{"d_model": 448, "rope_base": 10000.0, "attn_scale": 0.125}
MLP neurons of a small language model. Each row is named by its layer, matrix (up: input weights) and neuron, and shows model dimensions 272-399. Each number is 128 + 32 x the weight over its row's rms, rounded and kept within 0 to 255.
Before each neuron's rows, "fires in" lists the words (lower case) most often at its 100 highest values on Wikipedia text that the model never trained on.

fires in: "such", "following", "of", "same", "date", "years"
L4.up260 [149 175 105 134 115 134 133 134 156 120  81 155  66  68 102 137 139 153  94 113 127 132 156 153 134 105 149  62 150 133 138 121  73 120 147 179 126 129 160 161 128 148 113 147 124 146 164  88 168 151 157  98 148 147  92 140 144 152 173  99  57  84 176 139 114 190  51 161 132  56  78 120 142 140  68  71 132 152 156 231 134 118 116  82  86 127 129 164 110 143 172 173  41 128 122 202 121 116 134  73 105 140  96 102 110 143  86 177 141 139 119 145 125 183 129 111 142 124 128 139  66 107  85 191 108 160 120 168]

fires in: "well", "such"
L4.up900 [149 124 110 109 135 131 192 134 182 136  66 146 105  74 132 163 114 124 155 148 159 172 144  99 163 170 122 132 112 169  91  95  94 126  93 133 182 121 112 142 203  88 158 135  65 117 157 102 140 148  66 123 153 153 156  96  95 135 117 170  59 120 110  76 105 136 168 144 120 147 174 101  84 162 130 173  63 185 127  77 183 101 109 114  78 160 106 170 136 143 144 157 109 144 168 197 112 106 109 138 138  96 104 162 136 142  73 144 110 111 129  72 132 115 138 173 148 145 187 134  73 109 114 100 186 112 116 135]

fires in: "of", "about", "in", "2017"
L3.up44 [119  94 208 143  61 124 100 167  87 187 138 150 155  65 159  94 162  96 167 121 147 133 185 187 168 164 105  91 131 100 127 104 160 170 156 141  74  87 215 144 107 141 183 114 115 187 151  97 153 144  74 114  60  89 110 106 133 127 124 136 127 158 122 136 185 175 111 153 127 160 130 125 151 144 102 132  79 129 150 133 141  91 117  69 137 114  72 148 112 143 152 182 117 149 141 132 157 148  96  76 173 163 117 119  94 171 181 107 122 127 112 142 116 116  76 151 121 115 106 154 131 111 101 174 155  84 110 154]

fires in: "10", "30", "70", "306", "21"
L3.up391 [168 160 113 156 167  97  79 114  86 145 146 141 128  92 157 145 111 139 154 114 101  98 112 125 142 108 114 161  90 138 133  65 131 193  93 124  49  78 117 120 115 117 164 116 120 102 148 108 168 118 128 120 138 179 134 117 111 117 144 122  92 142 148 151  92  92 102 107 163 109 164 135  95  88 145 123 195 134 104 133 126 178 135 116  79 138 142 130 132 101 117 150 138 128  72  86 128  92  79 162  79 141 173 100 140  92 156  64 107  67 114 126 100 137 120 168 108 108 107 134 135 103 112 123 116 140 171 117]

fires in: "11", "21", "b61", "11th", "21st"
L3.up1224 [ 94 117 161 101  62 144  82 150 128 146 136 169 160  93 146 139 154 169  71 136 135  85 143  64 150 142 156 150 119 158 138 121 135 153 116  93 108 106 128 130 148 134 219 142 156 182 134 134 123 114  92 138  60 102  41 120 154 137 129 139 140 153 129 100 154 127 124 121 128 175 109  99  66 101 190 137 172 107 156 118 162 122 206 156 170 146 104 136 166 118 145 136 147 100 129 155 152 117 157 148 113 160 154 133 130 210 148 103 143 131 103 134 106 145 139 139 142  74 153 130 149 164 166 119 116 127 152  64]

fires in: "small", "ribbon", "big", "bullet", "goodbye", "hard"
L3.up673 [126 138 121  78 105 140 152 130 163 143  99 136 156 172 130  94  86 149 174  78 118  55  88 116 137 122 109  97 145 112  82 120 129 129 121 126  74 122 178  99  51 114 192 115 111 142 128 139  96 165  85 199 113 179  70  86 154 110 169 163 104 150 134 118 171 145 153 149 122 149 164 161 146 105 172 149 123 135  82 152 125 109 141 120 144  44 111 163 153  85  94  73  98 187 189  70 102 144  95 149 120  93  98 123 131  83  93 164 181 133  87 153 132 166 135 129  95 142 149 141 108 138  91 131  88 205 121 136]

fires in: "city", "town", "lucan", "village", "late", "marianelli"
L3.up793 [148 142  95 204 138 116 117 119 145 160 136 115 106 147  34 154 135 209 113 110 143 187 160  87 140 142 172 135  98 141 150 193 105 203 118 125 148 124 151  88 164 144 139  94 137 138 118 169 115  88 130  85 103 166  71 135 120 136 160  96 173  82 198 140 163 192 125 124  98  98  81 171  94 120  58 133 127  87  76 115 140 115 172 110 153 142 117 106 142 159  92 150  63 116  92 148 120  51 181 113  97 158  91 140 110 151 131 106 160  97 126  81 161 134 156 116 167  74 130 120 106 110 183 140  97 121 172 139]

fires in: "general", "1980", "1990", "1980s", "1990s", "1970s"
L3.up1315 [173 123 105 105 167  87 116  98 151 161 162 122  99  84 102  78 102 140 120 132 199 167 139 206 154 103 167 139 128 126  69 161 161  93 165 124  79  99 172  63 173  84 127  82 108 139 106  95 174 142 239 130 132 138 154 114  77 101  92 131 112 141 133 113 108 132  82  86 124 132 100 168  86 109 195 129 111 149 141 102  77 138 164  98 128  81 134 111 141 117 119 124 170 123  95 147 111 108  71 154 183 125 112 132 110 116 186 145 150 105  93 159 174  72 161 135 132 204 123 148 112 164 125 133  51 140 141 103]

fires in: "was", "on", "been", "not"
L15.up106 [117 148 147 140 121 146 175 169 117 164 100 122 140 139  93 151 104 144 115 167 124 121 160  75 142 170 132 195  79 155 146 154  79 159 136 144 141 121 168 191 116 150 204 176  90 138 128 107 144 136 131 199 125  72 110  63 170  76 204 123 125 118  91 184 159 121 109 113 137  58 182 157 117 190 133 191 110 179  84  89 137 203  94 126 122 137 180 130  85 191 159 116 145 115 118 141  51 113 107 176 135  77 138 177 160  89 150 151  94 150 177 140 127 118  93 132 120 133 152 123  84 183 131  94 135 120 156 123]

fires in: "such", "what", "7", "6", "state"
L4.up1614 [ 70 129 128 115  70 133 138 112 106 142 147 130 155 137 168 128 109  93 113 156 110 120 111  66 128 105 205 171 160 133  88 104  94  81 147 154 109 136 146 179 115 150  74 107 146 131 154 219 174 120  97 114 135 116 129 126  90 151 154 122 114 143 138 158 125 109 166 168 158 185 139  83 170 157 134 148 106 158 101 160 174  63  77 136 123 153 116 169 133 111  67 154  97 149 115 127 162 128 161 145 109 151 120 144 128  97 145 158 205 113 134 127 111 139 145 192 121 120 196 122 121 136 128 130 108  72 156 193]

fires in: "a"
L15.up153 [131 101 177  91 110 105 122  79 156 159 125 129 137  89 122 133 127 118 120  90 100 115 124 135 135 147 100  91 132 106 120 102 149 113 126 109 159 156 146 158 123  72 104 118 126 122 166 107  64 202 119 122 154 111 107 146 125 109 137 110  79 113 126 156  68 186 108  92 142 171 164 154 109 157 116 159 129 144 142 117 125 148 115 162 111  76 146 131 129 143 196 110 200 116 108 108 150  75 179 155  82  81 130  65  69 172 127 164 129 159 131 130 112 145 131 151 157 176 107 106  92 141 182  95  92  93 122 117]

fires in: "however", "though", "often", "although", "largely", "particularly"
L3.up462 [127 202 103  74 146 105 140 152 187 137 172  88 139  87 127 113  86 160  98 216 130  64 143 148  48 118 146 165 131 138 166 118 153 117 172  90 142  96 152 136 117 137 176 164 187  99 120  75  72 171 158 138 146 104 120  65 182 144 144 139  85 179 119 176  97  87 125  79 131 139 128  98  73  93 162  38 124  71  95 147  82 157 110  61 175 102 115 129 121 109  93  44 141 155  75 139 106 129  91 108  93 162 116  98 134 118  92 106  47 168 103 104 182 135 123 151 149 162  82  98 148 159 135 122  85 121 138  81]

fires in: "2", "short", "21", "24", "28", "27"
L3.up1743 [166 117 109  92 141 103 190 103  67 142 161 117 138 125 131 103 159 145  97 168 199 130 199 176 146 106 118 197  87 167  99 133  98 138 121  80 132 111 148 156 142  94 128 133 150 115 117  92 119 122 126 138 192 138 134 209 147 148 141  99  96  87 128 147 153 170 155 126 171 163 134  98 174 154  71 178 101 120  65 138  77 100 153 176 172 109  93 122  72  93 135 158 137 100 151 152 168 153  41  83 153  76 122  97 204 114 136 115 174 115 141 154 123 177 150 116  84 104 226  84 129  95 123  96  77  93 119 104]

fires in: "second", "member", "less", "fourth", "iii", "north"
L3.up243 [ 65 137 102 137 166 125 132 197 125  91 134 130 173 133 101  67 151  87 121 135 129 177 102 127 140  78 119 146 152 151 102 128 122 164 125 101 143 127 147 119 152 186 169  99 161 118 146 133 106  58  77 100 223 125 112 181  76 167 168 115 111 135 158  64  67 142 123 134 105 177 111 149 167 127  78 100  93 130 101  91 155 160 167  99 168  96  90 160 137 134 146 126  52  92 147 201 115 138  96  96 127 108 127 103 152 127  98 141 141 129  85 150  99 176 154 149 193 138 149  60 116  96 105  64 103 101 164 122]

fires in: "s", "his", "her", "my", "an", "he"
L4.up1400 [144 131 154 111 154 151 145 129 142 167 114 128 120 133 125 102 160  97 134 187  74 124 131 109  95  92 153 127 127 152  72 170 116 101 110 183 122 147 120 180 117 157 146 115 106  92  94 123  96  74 140  38 124 159 102 103 122 148 144 134 119 139 134 109 168 151 110 177 122 178 112 145 188 109 179 111 113 131  96 124 130 158 169 111 147 103  76 176  96 112 131  77 105 145 107 137 118 128 157 125 163 159 120 145 146 119  87 132 124 189 147 112 128  92  94 113 157 118 110 106  95 142 158 167 102 114 108  89]

fires in: "000", "asia", "while", "particularly", "largely", "500"
L3.up966 [112 144 126  81 136  93 140  77 149 112 117 101 136 112  99 138 112 178 109 132 101 122 124  92  89 117 153  91 123  79 159 124 116 166 139  78 169 145 129  87  81 143 121 136 158 157 106 114 112  88  96 125 158 118 145  95 160 156 133 151 138 157 121 176 145 135 113 128 155 170 148 102 137 131  63  76 166 192 117 164 124 164 176 114 168 140  96 120 182 105 187 167 118 157 131 111 102 146 143  89 132  55 173 154 177 137 113 170  88 119 116 123 147 102 196 170 123  94 143 110 105 107 121 202 113 134 115 164]

fires in: "in"
L15.up1176 [212 141 142 109 128 123 121  76 144 124 163 101 101 147 114 130  52  88 139  64 133 101 149 174 122  91 121 160 100 130 105  99 136 168 110 150 103  70 177 147 117 140 155 105 158 159 134 169  95  86  62 162 130  82 166 119 146 130 124 189 156 176 191  92 112 106 100 145 128  65  84 143  99 131 203 153 129 176 107  78 173  97 108 134 159 111 124 154 115 134 157 150  89 106 166 150 156  91 110 166 125 113  87 174 140 129 168 116 158 111 120 170  86 129  92 122 115 154 140 113 143 142 119 161 147 114 141 163]

fires in: "kor", "results", "artist", "project", "photographer", "present"
L3.up1308 [111  91 113 130 158 194 143 107 113  84 118  97  83 167 226 180 123 163 122  97 165 100 116 105 100  81 133  84 135 146 113 134 129 100 175 142 157 145 140 167  98 128 127 138 135 121  99 139 166 192  66  66 146  99 109 100 164 150  77 161 114 117 130 122 133 122 149 103 178 204 163 127 119  86 167 142 177 121 158 120 142 163 164 115 183  80  29 137 130 107 128 124 158 106 114 110 143 103 158 114 101 139 115 125 115 119 146 176 103 162 125 184 147 100 134  96 100  95 128 149 102 151 109 157 105 132 111 178]

fires in: "century", "period", "00", "10", "era", "term"
L3.up592 [128 120  76 151 145 151 124 146 119 128 115 120 101 140  85 145 103 135 132 106  78 143 136 114  61 150 208 179 137 128 138 142  78 129 149  84 128 150 141 153 153 105 141 149 120 132 100  80 125 140 152 133 154 117 117 123 129  98 191 161 122  54  93 137 116  95  55  95 113 109 126 152 137 128 135 172 151 145 124 122  74  43 150 129 130  92  88 149  77 100 147 103 180 134  78 140 105 107 157 129 182 102  61 105  97 160 156  98 106  87 129 156 122 162  85 160  57 114  99 129 144 109  98  96 101 137 158 110]

fires in: "in", "from"
L15.up230 [113 160 154 153 118  98 119  96 130 143  97 140 116 138 107  78 132 132  59  89 165 128 159 194 150  73 164 114 123 153 131 199 134 168 152 164 109 127 178 167 139  74  95 123 171 115 121 132  90 126 137 107  97 107 127 213 159 193  90 110 100 125 141 113 176 166 179 146 103  56 111  95 101  99 162 156 134 112 100 127 113 128 158 107 165 104 116 176 168 152 151 128 163 114 147 116 159  82 122 174 204  94  58 134 123  88 120 123 126 103 126 163 130 146 147 139 205  93 139 118 112 136 116  64  94  94 107 109]

fires in: "to", "i", "make", "t", "not"
L15.up1447 [116 129  98 123 145 129 146 120  80 159 160 159 132  85 135  93 122 119 145  98 145 155 125 126 133  77 147 107 145 100 101 113  98 179 142 195  98  76 106 141 160 131 101 124 113 113 158  96 208 109 111 170  59 105 140 147 102 193 113 168 122 146 138 137 131 124 115  99 124 125 161 137 114 126 131  89 108  95 142 149 159 157 131  98  86 149 153 108 186 140 177 173 126 147 114 154 167  90  58 137 123 155  63 164  76 204 121 126 129 128 148 143 108 168 113 130 189 167  76 125  69 195 109 101 181 149 139 161]

fires in: "of", "by", "whether", "to", "was"
L15.up1500 [167 115 111  74  99 127  65  91 107 146 114 107 126 133 134 100 148 114 116  73 113 185 182  88 128 135 114 123 116 127 160 131 107 117 136 152 135  64 119 144 141 115 134 114 105 134 158 119 155 201 109 178 144 123 105 130 137 123 113 166 131 125  76 168 135 145 156 129 138 160 150  68 137 108 143 114 144 126 119 105 145 132 130 140 129 125 181  93 115 158 161 133 111 136  79 173 171 132 108 111 184 152 166 142  58 143 207  89 101  88 129 147 168 148 210 103 119 135 133 114 134 151 136 104 121 100 139 105]

fires in: "league", "division", "award", "infrastructure", "home", "hnl"
L4.up1195 [146 112 108 128 112 124 119 137 111 100  92  86  96 115 133 137 142  83  90 200 123 162 109  78 109 149  73 181 134 162 117 114 135 166 119 123 130 158 156 101 115 175 178  87 141  86 133 157 143 109 116  91 181 139  66 134 103 101 108 130 125 142 111  86 151 156 116 168 127  93 134  92 205  91 117  90  65  90 123 153 148 103 153 173  64  82 166 147 125 141 205 139 132 153 137 132 157 100  92 134 128  67  94  95 132 179 213 141  30  88 129 147  94 123  98  75 125 126 156 131 114 144 112 148 134 169 100 110]

fires in: "of", "built", "founded", "created", "launched"
L3.up1632 [181 130 113 145 105 163 136 131 179  85  87 138  89 151 128 164 198 198 121 126 104 168 122  64 148 102 189 141 156 160 133 123 102 188 100 147 131 172 127  96 155 163 114  82 197 181 171  83 125 113  71 120 148 133  94  99 121  95 118 134 157 104 151 127 111 100 124 137 133  74 159 160  61 126 173  72 125 183  96 162  96 180 102  32  85  83 119 158 138  90 168 186 142 102 182 124 133 180 144  64 123 127  98 123 126 133 144 137  88 110 140 126 149 157 122 124 172 105 108 175 194 113 115  93 105 146 135 143]

fires in: "2011", "2021", "1991", "2010", "delucia", "2001"
L4.up719 [153 145  91  80 132 117 132 135 133 127 167  83 137  66  95 119 147  80 114 108  96 147 181  78 135  99 160 131 104 146  87  90 107 147 158  75 166 141 109 170  97  86 118 166 140 116  95 175 162 191 148 133 143 127 110 104 192 130 143 116 123 154 164  66 105  53 219 113 151 120 132 117 116 107 148 114 122 141 100 126 137  82  93 160 144 130 109 104  88  65 146 132 174 159 174 118  65  68 169 113 118 124 151 132 110 232 135  96 134 136 114 142 119 127 112 157 151  79 137 167 105  93 100 105 140 157 180 100]

fires in: "of", "ice", "zaporozhets"
L4.up604 [123 109 124 150 121 109 195 179 139 141  44 168 120 143 153 116 107 116 116 110 109 138 100  61 142 134 177 144 159 108 175 125 121 195 149 106 193  91 157 173 168 144  95 140 129 163  93 177 115 184 128 161  93 128 101 110 130  86  98 117  98 107 107 118 119  82 108 197  75 211 137  90 166 104 111 174  79 153 152 122 142 122 141 118 140  87  90 133 133 149 187 209 126 118 100 177 147  74 137 134 188  36 152 148 138 131 170 105 163  97 153 116 123 158 133  51 200  75 147 152 138  99 133 101 111  65 107 142]

fires in: "chinese", "greek", "african", "atlantic", "dutch"
L3.up300 [164 144 104  67 120 151 138  78 147 113 163 167 133 143 129  81  64  84 142  91 129  92 151  63 132 226  84 100  57 127 127 119 147 115 108 147  89  65 140 119  98 106 144 122 165 157 102 161 145 105  59 136  77  90 149 120 167 138  60 212 106 151 172 134 136  69 160  90 130  98  63  96  98 108 101 109  94 192 157 127 119 105 149 114 133 120  90 148 176 118  96 113 111 180 101  73 121 115 138 148 141 115 208 166 137 149 134 186 127 149 150 115 136  51 180 157  93 175 143  86 140 161 130 157 133  66  93 121]

fires in: "first", "last", "second", "next", "fourth", "largest"
L3.up377 [111 112 134 159 142 133 160 185 110 129 125 143 115 170 180 117 116 163 115 112 135 126 148 118 142 112 122 156  76 157 102  97 103 119 128 118 104 129 168 192 127 175 179  80 163  80 227 114 172 151 120 105 131 148 162 143 168 160 114 141 129 130 120 138 114 157 107 168 194  66 170 109 171 138 127 156 134  95 108 122 171 164 228 141 159 146 130 202 120 152 106 112  54 122 133 255 148 168 154 138 108 115  76 120 163  98 103 106 158 128 166 158 124 146 102 120 153 120 150 165  76 115 124 124  83 125 130  94]